config.yaml
init_std_qkv: 0.0265
init_std_down: 0.0265
lr: 0.00106
beta1: 0.95
weight_decay: 0.28
lr_head: 0.00853
warmup_steps: 518
decay_fraction: 0.946
decay_shape: "linear"
seq_len: 256
MLP neurons of a small language model. Each row is named by its layer, matrix (up: input weights; down: output weights) and neuron, and shows model dimensions 80-143. Each number is 128 + 32 x the weight over its row's rms, rounded and kept within 0 to 255.
After each neuron's rows, "fires on" lists the tokens most often at its 100 highest values on Wikipedia text that the model never trained on; "raises" lists the tokens whose logits its output raises most directly, leaving later layers aside.

L8.up24 [ 90 138 146 170 128 158 122 168 187 143 107 144 119 199  95 164 119 115 187 125 114 154  80 156 145 141 115 191  98  97  88 138 162 165 120 108 105 113 147 112 121 170 100 126 178  87 136  86 108  93 125 173 190  90 169  95 135 157  63 128 135 141 114 146]
L8.down24 [172 141  82 121  87 129  95  95 107 137  91 163 135 114 116 132 130  93 111  97 114 157  88 117 138 174 154 211  92 153 188 104 115 121 166  99  99 130 101 133 129 130 169  76 182 136 103  51 107 116 162 135 127 178 177 175 184 140  65 102 151 140  76 138]
fires on: " of", " by", " to"
raises: " a", " the", " another", " an", " some"

L8.up1040 [165 124 119 158 183 156  69  78 101 178  86 177 127 139  66 106 145 153 136  94 135  67 147 145 137  93 121 121 113 160  82  89 156 191  74 151 117  93 124 173 162 127 121  94 124 139 162 113  91 138 104 167 115 124 143 123  71 127 131 111 116 185 128 162]
L8.down1040 [148 173 173 164 120 111 190 136  79 123 107 137  98 132  81 119  91 117 115 121 120 139 105 173 116 165 146 138 108  91 128 148 202 193 123 121 117 162 149 130 145 155 125 126 174 137 193  78 115 120 144 137 134  80  89  90 122 136  84 117 116 124  52 144]
fires on: " and"
raises: " her", " his", " she", " him", " She"

L11.up1226 [151 127 137 159 161 132 143 120  96 119 165 117 178  95  88 142 167 179 135  98 140 132 142 187  72 120 115  61  75 131 161  89 118 134  97 165  67  94 168 130 105  77 105 157 169  72 115 135 115  86 102  96 144 122  84 121 148 149  92 106  73 177 201  76]
L11.down1226 [ 88 105  89 155 153 107 143 127 171 141 141 126 119 123  95 123 123 162 117  86 169 129 125 147 133 128 139 166 116 115 104 199 133 117 139 135 122 109  76 158  64 112 124  73 193  92  31 111 146 142 104 114 126 114  87 142 161 121 148 150 164 177 115 107]
fires on: ".", "1", "2", ",", "5"
raises: "2", "0", "4", "8", "6"

L11.up929 [114 139 120 174 169 170  81 109  88 152 149 116 143 135  94 169 167 122 128 165 150 115  69 108 133 142  90  88  97 153 131 121 111 158 137 123 133 116  90 106 120 117  50 121 114 115  98 163  91 109 126 194 129 110  87 160 139 168  99 136 135 158 191  77]
L11.down929 [119  97 131  82 151 116 139 113 159 107 117 202 168 115 133 195 115 156  90 118 162 138 143 126 124 118 120  92 152 140  95 169 139 121 139 132 154 111 129  65  59 104  96 104  63 119 132 173 155 146 153 139 106 138  71 173 144  94 110 104 170 134 131  92]
fires on: ".", "2", " ", "1", "4", ","
raises: "6", "2", "5", "7", "0"

L11.up117 [ 94 110 134 172 168 170 108 115 102 130 152 159 123 149 106  93 171 160 148 106 157 152  77 117 105 151  93 156 114 147 126  69 176  61 130 130 148  96 125 199 123 176  91 115 145 120 102 115  85 127 156 196 161 109 123 182 108  84  79  76  87  94 150 144]
L11.down117 [135 177 140 169 147 108 165 140 135 172 127 168 113 167 136 173 144 108 133 150 137 154 130 147 180  74 122 107 142 139 141 159  60 151 133  89 108 109 140 112  86  83 128 140 181 147  97 123 178  63 100 181  64 110 214 146 150 137  75 122 133 123  65 141]
fires on: " ", " and"
raises: " the", " his", " its", " their", "ric"

L11.up955 [121 138 161 151 190 159  84 143 105 133  99 153 128 155 128 147 165 140 128  86 122  73 137 149  57 101 112 148 136 129 143 126 169 123 105  83 154 115 173 135 136  80 110  87 158  99 161 172  93 130 100 165 157 205 114 138 121  69 113 120 124 168 106 156]
L11.down955 [ 97 143 168 116 143 113 107 158 129 139 108 141  50  92 101  96 111 153 111 138  97 172 151 162 141 101 158 166 154 146 128  98 128 140  99 105 119 120  81 126 106 172 137 128 171 139 158 125 110 103 102 153 170 119 133  72 174 113 125 160 112 179  80 171]
fires on: " K", ".", " T", " a", "-"
raises: ".", ".)", ".;", ".,", ".\""

L11.up1259 [150 121 181 107 149  82  83 141 164 118  99 181 122  90 109 181 182 135 123  95 145  85 170 131 109 106 161  94 169 108 156 140 173 101  94 158  77 115 178 128 112 169  88  75 113 177 150 103 103 103 129 177 122 128  79 101 139 144 139 172 112 104 147 160]
L11.down1259 [  3 166 144 186 135 101 111  92  69 184 165 123 125 153  94  73 144 119 130 148 160 131  96 142 144 118 122 168 145  96 114  94 149  78 105 121 164 155 154 148  68 137 109 137 126 153 119 122 117 126 178 173  84 131 110 178 147 110 169 125 135 122 174 126]
fires on: "1", "4", "3", "\"", "0", "-"
raises: " |", "-", "1", "4", "2"

L8.up1459 [123 110 162 121 101 136  92 152 164 114 158 142 152 144  85 107 162 171 112 162 102 108 126 138  91  85 179 115 116 117 159  73 146 135 180 160 130 120 152 182 115 130  90 108 160 100 110 197  92 149 165 144 104 143  94 109 136 100  89 115 106 104  96 179]
L8.down1459 [127 160  85 111 165 139 182  88 139 150 118  86 100 116 100 120 114 149  50 125  84 176 127 124 113 147 106  81 181  85 120 131 195  70 103 102 177 151 103 153 159 131 222 151 181 120 166  94 177 153 126 131 165  88 140 100 155 156 122 117  70 118 159 169]
fires on: "a", " a", "th", "e", "6"
raises: ".", ".),", ".)", ".;", "ories"

L8.up1300 [200 154 208 152 157 145 127 193 166 112 106 138 156 124  83 115 130 150 126 108 104 125  62 150 148 115 137  46 108 111 132 138 141 158  82 174 145 111 151 105  75 146 116 171  71 143 123 107 119 128 175 158 133 177 114 168  57  95 138 113 155 121 154 153]
L8.down1300 [120  73 131 127 192 163 133 123 116 143 132 142 128 125 122 152 125 213 146 140 100 122 131 136 145  96 137  91  77 153 117 133 131 113 132 178 139 139 127  68  97  79 117 128 141 166 109 170 202  92 154 111 180 178  43 147 153 153 160 169 146 131 137 137]
fires on: " ", "1", "E"
raises: "3", "2", "7", "1", "4"